{"num_hidden_layers": 14, "hidden_size": 192, "num_attention_heads": 6, "num_key_value_heads": 6, "head_dim": 32, "intermediate_size": 1024, "vocab_size": 8192, "hidden_act": "geglu", "norm": "rmsnorm", "norm_place": "pre", "norm_eps": 1e-06, "positions": "rope", "rope_theta": 10000.0, "rope_fraction": 1.0, "qk_norm": false, "attn_scale": 0.177, "bias": "none", "tie_word_embeddings": false, "parallel_block": false, "init": "normal", "init_std_qkv": 0.0368, "init_std_o": 0.0, "init_std_up": 0.0368, "init_std_down": 0.0, "optimizer": "muon_variant", "learning_rate": 0.00268, "lr_mult_o": 2.0, "beta1": 0.95, "lr_head": 0.00629, "warmup_steps": 200, "schedule": "wsd", "decay_fraction": 0.631, "decay_shape": "linear", "final_lr_fraction": 0.1, "batch_tokens": [16384, 32768, 65536], "max_seq_len": 512, "doc_mask": false, "train_tokens": 291800000, "max_steps": 8576, "dataset": "wikipedia_en"}
MLP neurons of a small language model. Each row is named by its layer, matrix (gate and up: input weights) and neuron, and shows model dimensions 64-127. Each number is 128 + 32 x the weight over its row's rms, rounded and kept within 0 to 255. A neuron's up and down rows have the sign that makes its largest values positive.
A block is one neuron, or neurons of one layer that tend to fire together. After each block is what it responds to, as a language model described it from the Wikipedia text at the highest values.

L7.gate7 [118 159  74  94 113  96  90 104 101 122 131  70 103 151 107  73 105 165 184 132 111 101 179 112 172 117  87 163  90 162 124 174 128 166  70 172 135 155 165 108 192 108 115 111 117 121 171 184 110 121 132 125 139 124 146 150 102 128  96 168 113 132 173 149]
L7.up7 [128 162 102 131  88 107 209 130 117 151  92 138 179 136  88 134 153 153 117 107 124 165  85 184 118 113 190  76 118 140 139 157 133 105 122 154 153 155 142 128 154 130 109 113 110 118 123 131 179 167 113 101 122 101 112 189 126 101 153 114  98 129 133 138]
Description: Copula before predicate. The 's in quoted "It's", object pronouns after making/find (making it hard), and verbs like is, was, been, also before a complement.

L10.gate116 [148 138  97 156 147  96 155  58 147  86 124 139  67 133 187 126 151 135 203 150 113 116 130 146 166 103  91 107 121 148 119 124 111 157 146 147 168 187 141 158 209 141 134 142 144 131 106 113 105  30 182 180 123  75 114 162 129 140 165 113  95 113 116  64]
L10.up116 [117 136 112 154  82 140 105 151  46  86 142 142 100 113 108 179 141  96 145 137  63 149  74 131 128 100 108 177 111 163 137  68 115 125  80 189  93 113 142 132 156 134  87 137  87  59 162 113 169  51  76 106  87  97 157 158 106 137 115 145  99 120 138 160]
L10.gate431 [ 91 121 174 174 147 163 124 137 172 222 125 131 166 125 101 107 158 174 161 130 106 143  92 153  85 102  85 126 120 111  85 135  81 137  97 139  82  80  92 107 117 165 100 113  50 169 140 124 153 103 153 154 146 148 150 109  91 138 142 152 109 117 143  60]
L10.up431 [148 127  43 126 149 127  97 112 139 187  88 103 167 117 148 132 140 101 115 130 119 104 184 146 123  63  90 105 178 150 125 108 119 152 128 158 149 169 130 141 176 170  76 104 147 127 153 137  92 114 121  67 129 125  60 104 113 110 116  99  91 138 143 133]
L10.gate676 [178 126 139 146  84  66 158 154 142  45 161 185 135 132 157 119 169  96 145 199 134 144 150 171 170 117 101 146  79 109 125 132  77 113  56 168  90 175 161 129 171  71 114 152 140 133 160 157 129 107 125 148 140  71 143 182 125  73 156 130 122 160 136 114]
L10.up676 [ 84 119 104 109  87 122 172 144  89 115 143 137 162 122 127 177 145 153  92 140 134 145 127 155 167 143 101 101 109 114 139 129 125  72  83 217 166 152  97 128  75 154 125 123 122 173  87 123  87  73 176 159 156  69  21 143 121 122 127 194 160  98 121  54]
L10.gate837 [142 186 160 102 143 101 165 161 105 100  85 101  73 110 131 150 100 120 165 165 170  93 112  51 164 140 137 132  66 116  93  84 142 121 115  80 156 132 165 117 148 100 151 151 102 182 118  92 167 112 110 112 161 133  43 117 126  88 153 111 146 121 121 104]
L10.up837 [106 189 109 192 128 107 114 165 117 133 166  90 109 171  98 151  75 155 131 173 161 130 102  90  82 115  53 138  83 112 128 106 118 102 111 139 100  99 145 106 169  79 134 130 181 113 118 160 132 120 104 149 134 146  83 124 131 103 118 109 176 142  88 110]
Description: Characterization link words. Words just before a characterization or quote, mainly as after described, viewed, labeled, designated, plus called it and commas after names or stating.

L6.gate61 [102 118  87 118 164 120 116 152 140 157 147 160 126  56 118 151 167 119 151 132  99 120  95 154 167 224  87 121 151 138 145 125 117  90  96 154 166 128 141 130  91 122 121  90 141 123 114  78 131  94  54 126 127  90 169 144 132  65 142  44 121  91 154  81]
L6.up61 [103 204 134 129 160 120  89 157 131 148 108 155 125  82 186 106 142  89 149  96 155 187 141 141 155 167 133 162 113 124 135 147 164  75  64 170 137  97 135 182 119  89 177  71 160 179  95 102 172 110  97  64 130  65 122 126 139 146 121  98 113 122 153  86]
L6.gate612 [137 109 147 148 178  79 122 105 120 180  95 144 104  58 160 144  99 143 120 145 133 130 107 131 159 221 123 106 175 100 146 140 159 152 159 199 150 114 127 106 136 215 183 111 115 118 110 115 132 139 116 136 153 138 114 179 116  96 113 131  96 100 123 161]
L6.up612 [ 79 164 127 125 114 159 164 174 145  99 133 113 123 180 100 101 106  66 136 136 148 156  62 162 111 141 102  87 138 123 123 106  99 111 140  90 223  71 188 130  79 118 138 152 177 129 146 163 188 106 105 142  29  94 149  99  70 110 164 116 119 140 123 146]
L6.gate797 [111 124  99 111 130 130 162 106 115 124 130 156 144 122 153 153 154 108 140 113  88 166 112  51 129 168  61  99 120 104 174  95 150 116 145 126 143  91 108  91 114 132 137 103 117 145 192 174 171 159 174 105 156 138 155 187  88 140 138 159 151  94  99 140]
L6.up797 [153  86 125 103 104 121 161 123 143  91 126 134 169 143  96 159 161  91 107  88 132 152 139 137  78 161 152 132 120 138 105 126 122  71  97 176 114 112 133 145  62 110 137 145 121 110  94 191 144  56 188 125 153 204 161  88 108  92  83  66 119 176 152 139]
L6.gate845 [106  90  88  45 129 107 116 113 168 169 124 124 163  61 153 162  73 119  63  93 122 165  90 150 119 152  93 113  66 148 124 166 161 113 115 116 186 155 139 146 165 159 141  87  90 140 159 162  86  87  78 138 199  91 177 151  93  73 172  58 176 182 115 128]
L6.up845 [142 163  91 105  97 106 104 104 152 150  92 169 172  60 117 160 153 134  86  91 139 165 124 150  89 158 158 121 104 166 125 131 114 165  82  93 102 186 115 162 131 150 170  49 111  71  76  64  79 144  53 117 136 135 106 178 140  91 162  76 100 112 131 100]
Description: Wiki heading closing equals. The first "=" of the closing "==" after a Wikipedia section title such as History, Cast, or Career statistics, plus the title's last word-piece (Honour-s, Demograph-ics).

L10.gate303 [122 131  75 131 122 166 143 108 132 136  79 136 152 104 120 118 169 121 152 145 123 104 189 118 141 113 176  98 186 205 171 102 134 131 109 151  81  85 132  44 109 173 189 116  71  88 141 105  84  99  90 178  98 179 102 204 183 148 119 116 100 126  89 116]
L10.up303 [146 146  84  99 124 100  52 120 137 210 127 101 125 119 123 103 128  63 132 104 121 198 187  83 154 128  71 105 162 154 157 120 161 175 133 169 166 202 118  83 178 177 139 111  65 120 139 117 167 133  79 122 155 158 127 144 125 164 133 189 163  95 102 119]
L10.gate390 [127 117  98 121 113 119  81  87 171 141 123 143  99 126 143 128 105 118  94 169 146 102 142 142 160 163 132 110  70 113 122 192  95  86 118 175  96 164 114  73 144 135 126 134 122  89 154 196 103 142  85 163 152 109  97 155 125 129 124 123 151 117 138  96]
L10.up390 [123 114 104 145 138 112 118 111 116  94 101 153 144 107 123 133 119 168 119  92 125 162 151 154  94 145 135 105 127 170 159 134  78  85 169 110 127 112 117  80 167  93 168  88 173 159 214 125 138 109  97 104 103 190 116 132 150 143 166 130 138 132 124 151]
L10.gate552 [134 131 149 145  91  94 158 165 116 119 136 153 100  96 194 131 105 142  89 109 193 145 206 107  80 162 120  78 117 169 100 143 123 170 117  68 119 132 144  87 100  75 181  72 124 145 138 124 110 128 138 112 170 133 142  95 135 130 131 132 155 133 111 147]
L10.up552 [121  92 104 184 173 119 181 109  63  86 113 135 132 144 183 159 158  92 121  99 149 122  92  80  95 155 135  56 136 120 155 148 128 167 126 119 164 144 160  92 122 131 123 143 125 125 122 154 109 138 124 132 126 157 136 110 137  86 118 120 159 134 124 204]
L10.gate663 [121 145  97 109 143 112 120  74 149 110 101  91 122 149 127 153 125 134 102 106 123 164 129 159 152 104 134 121 197 224 138  52 124 107 113  88 197 128 186 119 208 107 201  74 159 129 125 163 117  96  79 136 130 137 149 120 145 148 108 164 155 159 120 135]
L10.up663 [126 131  68 110 104 167  75  88 172  98 103  85 115 122 132 140 152 148 203 132 113  98 144 141 100 147 131 123 128 187 110  81 153  73 142 137 130 149 154  97 195 171 166 135 116 100 185 134 128 128 101  94  95 113 132 209 121 163  62 170 164 121 169  94]
Description: Tables and infobox fields. Tokens inside structured text such as wiki tables, chart lists, taxoboxes and infoboxes, especially word-piece endings (Av-es, Sing-les, NV-PI), leading pipes and opening brackets; also some prose " not".

L7.gate346 [185  90 133  99 162 159 123 145 113 143 192 162 102 143 116  80 141 178  99 113  51 133 138 111 112 117 143 109 181 137 136  91 177 157 125 192 120 149  83 102 135 171 104 163 186  93 139 111 148 113 119 108  96 102 161 127  82  89 193 130 169 107  96 166]
L7.up346 [138  81 205 126 116 170 197 121  87 129 154 155 101 114 112 191 148 125 149 148 107 151 103 169 146 133  67 138 135 149 139 142 133 147 136 147 119 211 146 129 152 133  30 143 193 176 150 164 142  55 133 181  84 106  75 198  77 133  99 102 133  94  96 109]
Description: Possessive apostrophe and word-internal fragments. Mostly the apostrophe before possessive "s" (Women's, algorithm's, Shue's), plus mid-word pieces splitting names or words like Be-t-ween, Su-z-uki.

L6.gate275 [152 132 102 177 151 125  31 108 146 156 124 142 102 125 165 164 107 138 101  89 107 148 103 182  99  91  96 130  58 166  92 108 128 134  62 125 105 145 112 163  91 124 110 103 151  70 126 114 162 131 115 124 155 182 103 126 174  85  97 106 145 103 139 125]
L6.up275 [ 90 147 100 130 164 141 160 157 103 103 146 179 119 143 157 141 125 167 105  56 140 133 145 159 156 180 144 159 174 116 130 171 113  82 118 183 140 120 155 136 161 112 106 144 152  85  45 131 118 155 165  85 154 130 114 139 126 150 106 216  93  73  83 120]
L6.gate492 [140 202 144 132  44 121 124 124  98 187  93 148  96 122 105 152 128 111 127 104 165 114 123 145 142 174  76 127 140 160 123 165 122  89 149 140 110 167 131 181 187 102  80 138 184 108 170 124 175 162  96 167  76 243  61 113 110 112 159 199 148 176 150 101]
L6.up492 [ 99 153 108 160  90 119 118 156 159 113  84  78 132 116 117 144 160 121 104 124 132 163 136 161 112 150 162 131 113 146  90 169 125 115 160 119 145  80  95 120 101 141 152  70 113  99 163 152  91 133  66  77 119 192 119 111  87 171  57  94  76  96 135 175]
L6.gate562 [101 101 134 120 123 142 107 128 144 116 127 166  67 125 145  97 130 141 157  96 142  76 115  77  60 122 108 128 100 159 231 144 136  94 131 118 157 136 124 145  66 112 198 140 184 121  88 139 120 121 157 135 152 155  93 102 136  98 133  93 151  77 130  85]
L6.up562 [145 104 172 106  66  91 158 223 188 180  79 100 158 125 102 113  96 120 112 142  87 136 127 159 173 122 169  96  93 169  94 128 176  89 176 164  86 142 132 122 135 163 151 135 119  98 169  95 112 174 156 104 139 100 159 130  70 113 126 160 150 127 112 129]
L6.gate917 [ 58 115  61 140 112 132 170 162 131 100 147 101 140 148 102 153 104 107 116  48 110 167 144  75 145 129 142  74 148 108 115 166  92 128 152 176  95 154 125 127 109 138 140 158 119  84 111  73 128  98 162  98 141  90 138 135  98 123  85 109 119 109 107 143]
L6.up917 [128 170 161 195 124 148 115  94  81 194 162 154 138 132 142 122 174 131 113 121 123 108 129 132 159 119  86  87 148 112  81 144 175 111 111 113 152 163  83 136 119 105  84 149 194  75 125 124 178 175 158 152 142  91 108 109 131 119 159 160 133  99 131 140]
Description: Table separators after numbers. Pipe cell separators right after a number in Wikipedia stats tables, such as football appearance/goal rows, election vote counts and fight records; weaker on mid-word pieces like ap in weapons or g in egrets.

L6.gate56 [109 126  93  79 178 113 179  95 119  61 145  58 124  71 146 152 133  67  71 103 121 161  91 113 139 151 185 124 173 183 133 180 219 165 133 117 119  72 105 193 121 130 138 141 162 196 105 118 144 140 109  96 126 141  91 140 156 126 113 110  78 133 123 104]
L6.up56 [121  86 129 141 179 127 137  47 177 139 100 151 151 130 135  83 177  51  87 139 132 132 122  47 150 110 165 120 176 129 148 181 155 172 138 191  76  55  57 146 135 136 115  77 110  72  89 117 164 168 169 123 100 182 110 119 128 148 164  75 112 128 152 116]
L6.gate533 [131 105 149  98 112 174 140 151 150  85 132 133  73  53 180 141 109 141  88 140 122 139 117 139 183  83 144 131 100 187 114 122 160 145  91 148 136 111 202  90 173 114  81  96  89 109 152 109  94 124 147 145 145 119 101 119 150 150 113 148 154  94 176  86]
L6.up533 [142 141 159  55 146 145  87 129 110  93 186 137 109 124 138 110  79 134 115 101 183 126  97 101 132 101 123 138  74 153 108 134 138 181 105 125 132 128 148  75 141  97 149 134 116 129  95 104 121 131 169 170 103 105 112 116 133 179 161 150 111 145 129 116]
L6.gate769 [ 88 140 205 121 114 160 111 105 107 144 184 151 110 126  79 148 176 147 166 129 162 153  71 142 158 112 136 136  77 148 163  86 202 181 132  75 103 143 154 122 151 135 146 119 102 120  90 148  92 120 134 173 118 167 103 165  96 123 160 144 144 125 153 141]
L6.up769 [134 116 116 116  64 140 140 156  94 148 170 100  99  72 136  72 102 142  82 113 125 176  99 113 121 112  78 106 151  79 208 116 132 114 126 149 103 120 109 112 141 136 123 168 187 155 122 131 150  87 136 190 146 133  81 184 137 110 130  47  22 130 142 105]
L6.gate826 [130 166 148 130  78  65 101  98 126  85 149 118  98 112 103 151 100 181 110 114 182 151 153  77 203 140 112 154  85 119 159 174  65 110 148 115  97 100 132 117 187 139 154 107 145 109 142  98 138  90  86 169 121  92 116 185 141 114 101 173 111 146 154 101]
L6.up826 [119 136 141 162  96 122 160 158 149 131 184 118  96 114 132 172 131 155 150 158  89 150 109 116 168 155 113 111 104 156 196  70 202 144 111 116 107 193 138 177 125 160 141 162 186 149 144 134 100 122 203 114 106  99 122 182 132 101 161  95  23 126 125 133]
Description: Clause-opening that. Words that begin a subordinate clause, mostly "that" after report verbs or a second "and that", plus "while", "although", "when", "this".

L7.gate1014 [158 145  52  49 118 128 112 125  40 141 108 108 154  78 157 124 161 124 131 166 125 135 145 124 161 167 140 146  82  92 105 112 116  95 137 165 140 107 107 163 136  96 113  50 184 163 147 109 136 101 143 115 110 129 155 117  91 148 127  99 158 155 138 124]
L7.up1014 [138 127 137 125 119 161 103 102 141 105 173 107 151 133 109 137 146 151 150 157 161 115  83 126 167  28 101 108 171  97  57 138 105  58 187 100 168 112 124 175 145 164 160  90 112 133  87 104 184  96 148 143 140 142 147  85 138 117 115 159 109 158 121 150]
Description: Passive past participles. Past participles in passive constructions, usually after was, is, been, being or a comma, e.g. made of, taken, released, funded.

L7.gate109 [120 158  50 138 144 120 148 129 128 124 159 139 145 139  99 105 103 125 136 143 152 118 104 109 175 178 177 136 152 138 150 142 116 135 142 114 171 144 134  79 159 141 148 168  55 134 140 103 111  77 180 190 135 189  68 179 116 157 126 140 109 156 154 120]
L7.up109 [121 109  45 155 136 135 144  62 104 154 142 142 190 133 128 121 133 124 179  95 184 180  95 116 164 131 130 134 141 137 169 106 112 122 112 155 179 157 194 134  97 111  90 137 134 172 137 158 135 159 134 118  65 201 157 205 117 113 114 131 118  96 150 136]
Description: Mid-word pieces in list headings. Word-internal pieces and first words in section headings, tables and credit lists of media articles, such as B-ook-s, Sing-les, Cert-ifications, Go-pinath.

L6.gate138 [ 82 118 104  64 143 116 119 135 123 156 145 120 131 113 103 156  86 105 113  95 126 127  94 132 107 125 151 148 114 129  96  81 120 193 144 158 167 132 144 119 100 148 115 143  10 172 115  90 115 173 123 128 168 109 113  69  59 119 129  59 116 174 140 117]
L6.up138 [ 72  72 118 148 155 138 141 121 142  92 107  51  76 144 134 109 151 110 119 144 162  91 124 117 120 152 156  49  89 145  82 124 123  95 140 113 117 146 115 108 147 134  74 161  88 190  90 112  94 156 147  91 121 128 146 133  88 149  79  93 182  93 166 145]
L6.gate604 [153 113  87 123 117 116 193 155 101 116 149 121 156  87 133 124 118 198  72  80  56  79 107 105 214  77  54  81 117 149 135 178  82 116 136  82 139 126 180 134 157 122 130 168  84  89 148 124  96 150 157  90 141 149 113  55  78 114 109 112 138 162 165 161]
L6.up604 [114 116 107 107 117 164 191 105 125 158 125 153  73 128 161 107 166 117 128 165 165 115 102 114 134 152 129  98  72 167 115  71 157 165 142 175 113 138  30  81 131  85 136 114 142 124  88  83  59 166 155 105 137 157 116 148 195 121 112 129 100 174 128 166]
L6.gate765 [116 192  29 121 103 141 143 155  52 128 109 158  94  91 110 153  69 137 110  99 171 124 105  97  98  93 127 127  99 132  85  90 154 145 115 115  95 178 180 149 108 151  81 106 177 113  84  83 122 105 162 135 121  74 183  54 151  99 110  84 193 182 165 145]
L6.up765 [160 116 136  93 173 116 124 122 103 125 136 117 175 121 107  83 100 205 177 174 129 143 119  85 105 101  96  67 145 118 135 152  86 118 121 169 156 112 165 171 169 107  90 132 148 128 149  79 124 129 146 136 125 127 110 127 128 134  94  62 144 147 175 121]
L6.gate993 [157 131 142 136 139  93 153  58  88 143 146 155  48 127 137 169 157 133 118 133 146 127 104 121 148 120 135 148 144 116 163 109 149  74  85 166 152 107 153  55 132 192 136 116 128 109 128 151 105 121 136 116 170  85  92 137 167 147 104 135 162 150 136 102]
L6.up993 [132 106 138 146 163 177  57 121 125 107 136 142 114  93  91  93 177 159 148  68 149 171 108  61 162 138 146 104  96 162 162 139 116 156 179 140 141 137  92  90  67 186 135 140  96 109 150 123 107  85  83 150  90 149 171  99 139 156 115  62 164 145 160 164]
Description: Passive participle after be. Past participles right after a form of "be" in passive constructions, such as was held, was released, are found, can be seen.

L10.gate353 [ 96 117 100 137 165 144 142  56 115 143  83  94  87 118  81  76  97 115 116 126 189 100 125 141 183 101 117 132 164 134 118 141  82 170 155 165  26 118 130 173 128 116  70 130 143 140 182 151  88 132 165 109 208  60  74 161 158 112 157 128 102 127 146 170]
L10.up353 [134 140 114 158 108 119 144 129 183 100 155 137 125 137 111 118  81 143 143 121  98 113 123 207 129 135 179 101 170 122 156 130 178 131 118 105 194 171 113 107 105 154 147  83  99 153 125 162 148 144 100 127 135 102 156 118 158 132 137  93 176 135 148  90]
L10.gate443 [112  66 138 182 144 152 155  98 109 118 138  67 168 106  97 128 126 141 158 130 102 126  94 118 116 106  89  82 145 150 110  92 135 177 114 150 166 163 187 200 130 104 131  86 163 157 164 160 202 113 115 157 158  71 133 124 141 131 144  96 120  88 157 164]
L10.up443 [134 178 143  70 121 134 194  98 103 141 119  75 147 157  69  81 107 169 106 203 147 130 107  92 162 142  65 124 132 164  72 192 129 175 186 164  91 119 109 129 139  91 110 103 144 151 177 153 147 121 113 121 115 125 171 125  96  97  67 153 164 149 166  74]
L10.gate792 [113 153 131 138 196 107 112 141 130 111 138 167 129 115 105 160 176 215 147 125  92 130 153 138 171  96 110 214 111 154 135 144 127 119 184 125 174 143 127 136 135 165  82 128 108 126 157  77 138 187 178 184 132 147 102 148 146 155 132  73 137 140 150 126]
L10.up792 [102 112 104 123  72 128  85  96 150 174 103 153 160 122 106 143 131 160 178 107  92  91 116 127 123 138  80 105 146 171 118 152 102 136 122 137 101 140 175  70 164 153 100 157  94 156 143  62 110  53 100 124 124 106 135 145 144 102 112 127 173 167 137 145]
L10.gate922 [ 95  99  81 174 132 116 135 137 160 130 178 141 151 141 174  81 103 138 129 157 105 154  99 165  89 109 134 120 198 122 104 130 101 132 145 152  92  99 164  75 183 162 112 134  63 176 167 133 111 169 144 186 191 128 144  91 167 155 196 114 170 160 169 151]
L10.up922 [141 118 108 138 137 165 168 136  63 149  51 105 132 125  99 120 106 130 138 141  59 154 118 137 169 137 152  82 155 147 162  95 118 138 143  66 139 145 147  77  91  92 131  86 136 150 134 120 121 158 195 113  99  94 113 141  98 150 109 138 114 154  47 105]
Description: Verb after plural subject. The main verb or auxiliary right after a plural or group subject, often people counts in census text: were, lived, came, found, would.

L7.gate619 [132 136 158 107 151  82 168 149  81 184  79 115 126 137 145 101 149 187 161 129 112 136 102 143 171 120 104 102 167 150 154 138 154  96 181 142 188 103 157 147  46 151 129 115 156  67 182 115 101  77 157 160 137 121 162 111 104 105 108 105 108 181 172 186]
L7.up619 [ 72 104 130 147 103 166 169 120 150  84 145  93 116 146 120 128 175 122 103 176  94  80  81 128 120 137 125  72  75 103 177  95  99 130 101  95 154  67  75  83 125 154 109  65  83 127 127 122 140 188 206 164 120 142  96 109 173  65 119 122 114 148 110 147]
Description: Separator or unit after numbers. Mainly the pipe cell divider right after a number in sports statistics tables (29 | 6 |), plus units after numbers (mm, seconds, ') and place after ordinals.

L10.gate78 [100  81 212 139 168 155 194 137 154 127  83 152 148  58 137 163  86 134 201 135 149 171 145 130 129 118  92 140 154  82 134  67 153 102  97 112 143 128 144 102 157 132 137  83 154 138 164 130  97  75 148 128 135 111  72 157 119 123 142 116 181 146 122 116]
L10.up78 [ 84  76 134  84  78 140 172 110 118 140 144  83  98 141 111 151 126 175 106 137  78 126 123  89 135 137 129 113 131 137 115  94 107 161 129 162 128  71 129 155 123 112 154 177 144  67 155 114 128 169 119 129 174  72  75 118 142 116 167 156  89 121  83  99]
L10.gate561 [133 147 123 109  82 171 200 143 125 101 121  78 128 169  66 124 146 114 221 111 133  90 149 132 125 168 107 136  86  96 110 108 119 131 139 123  52 142 135  72 169  96 159 153 158 164 108 115 204 111  87 120 132 148 171 169  96 144 155 195 185 101 192 145]
L10.up561 [170 173 186 140 110 118 141 144 160 131  99  61 106 130 183 177  88 158 108 120 157 150 100  88 170 121 131  93 121 112  71  91 136 129 156 145 115  89 142  93 196  78 117 197  99 139 128  96 148 121 140  99 105 141 176 118 136 125 169 157 142 132  76 208]
L10.gate830 [104 118 162 107 207 143 146 120  80 175  88  70 106 177 154 155 111 132 136 140 117  68  80  83 104 228 195 108 114 116 210 122  95 122 165 163 109  81 130 113 173 135 155 151  87  98  99 136 157 131  91 132 160 152 145 134 118  96  88 146 129 138 121 153]
L10.up830 [116 163 144 147  66 210 134 166 168  92 117 107 155 123 129 130 196 163 132 103 132 157 130 132 123 105 172 143  90 139 160 178 117 153 118 151  87  79  70 150 153 112 176 160 174 183 119 125 164 165 168 174 181 104 139 106 109 107 185  99 135 101  87 124]
L10.gate914 [172  77 122 140 115 156  81 136 108 164 104 137 192  99 166 200  61 137 136  67 200  80 146 142 144  80 104 108 150 169 117 125 138 123 156 174 122 125 145 184 166 168 138  93 168 153 139 114 144 105 135  89 123 122 129 136 198 114 181 122 118 122 153 128]
L10.up914 [141 100 115 208 141 117  89 141 119 112 154 104 106 226 138 132 105 137 112 120 153  94 203 130 191  57  79 131 107 114  88 145 124 105 134 170 130 116 149 136 138 158 150  80 104 147 113  84 135 142 123 123 105 107 137 110 134 137 147 146 146 148 101 166]
Description: Did-not, possessive, sentence ends. Three groups: auxiliaries did/does/do just before "not" (did not reply), possessive apostrophes before "s" (Barbara's), and sentence-final periods.

L6.gate35 [154 119 131 109 116 170 105 125 150 142 103 113 128 116 152 107 153 159 110 135 167 147  72 127 140 109 199 148 137 135 152 128 138 143  81 127 123  88 181 119 127 117 150 117 130 104 191 127 123  75 126  89  95 202 143 121 140 159  90  93 169  91 120 131]
L6.up35 [ 88 112 134 102 101 137 137 122 125  97 108 137 177 119 123 163 135 137 159  98  88 139 151 140  48 129 115 178 117 119 192 168 158 209  99 141 169 113 113 117 170 159 138 114 161 189  92  98 149  99 121 145  97 146 137 188 183 150 109  37 133  80 113 183]
L6.gate220 [ 89 199 158 100 153 178 117  73 113  83 151 144 132  61 168 130 124 100 167 135 134 177 132 121 178 118 148 128 130 150 102 141  95 124 103  95 209 156 170 108 118 110 124  37 178  81  88 100 148 114  91 147 165 121 154 156 127 134 136 150 179  92 123 174]
L6.up220 [132 194 104 107 122 100 165 140 144 130 122 120 132 145 108  89 153  88  78  86 174 154 202 146 137 215 129 154 202  95 149 121 119  65 159  88 168 107 128 103 174 113 156 127 201 101 175 133 198 108 127 126 154  76  63 152 153 149 169 122  99 108 126 105]
L6.gate843 [ 53  74 123 139 168 133 116 138 156  89 159  97 100  99 135 120 129 102  75 139 121 162 119  56 105 147 118 151 119 153  94  97 115 166 111 125 108 114 105 113 113 139 146 130 158 147  82 125 123 129 125 173 148 189 138  78 117 125 174 142 117 109 136 126]
L6.up843 [ 90  88 187 121 147 129 118 106  46 108  77  73  96 153 143 147  87 175 148  86 137  81 106 131 134 126 110 100 124 101 102 192  85 112 165 120 149  81 142 117 206  76 102 102 138  51  97 106 184 122 173  79 144 130 126 114  85  82 121 100 135 136  91  88]
L6.gate999 [ 75 108 111 187 117 150 124 170  92  28 192 115 133 100 163 127  90 153 154 171 146 153 153 143 140 146 125  87 169 154 152 123 121 159 115 120 154 120 163  97 125 118 172 167 165 121  74  83 122  84 108 105 187 188 169 122 131 148 142 113 167  82 146 172]
L6.up999 [ 93 139 100 131  85 113 182 219 119  72 140 164 146 120 129  90 114 125  73 143 119 145 168 192 134 214 148 110 100 158 126  80 110 127 122 147  99 161 151  67 198 128 124 188 155 155  85  86 147 120 104 119 167 115 106 125 141 107 131 124 177  97 135  92]
Description: Possessive apostrophe after nouns. Apostrophe in possessive 's after singular nouns, mostly institutions or things (the country's, the team's, the band's), sometimes names; weakly also commas, slashes and "and" in lists.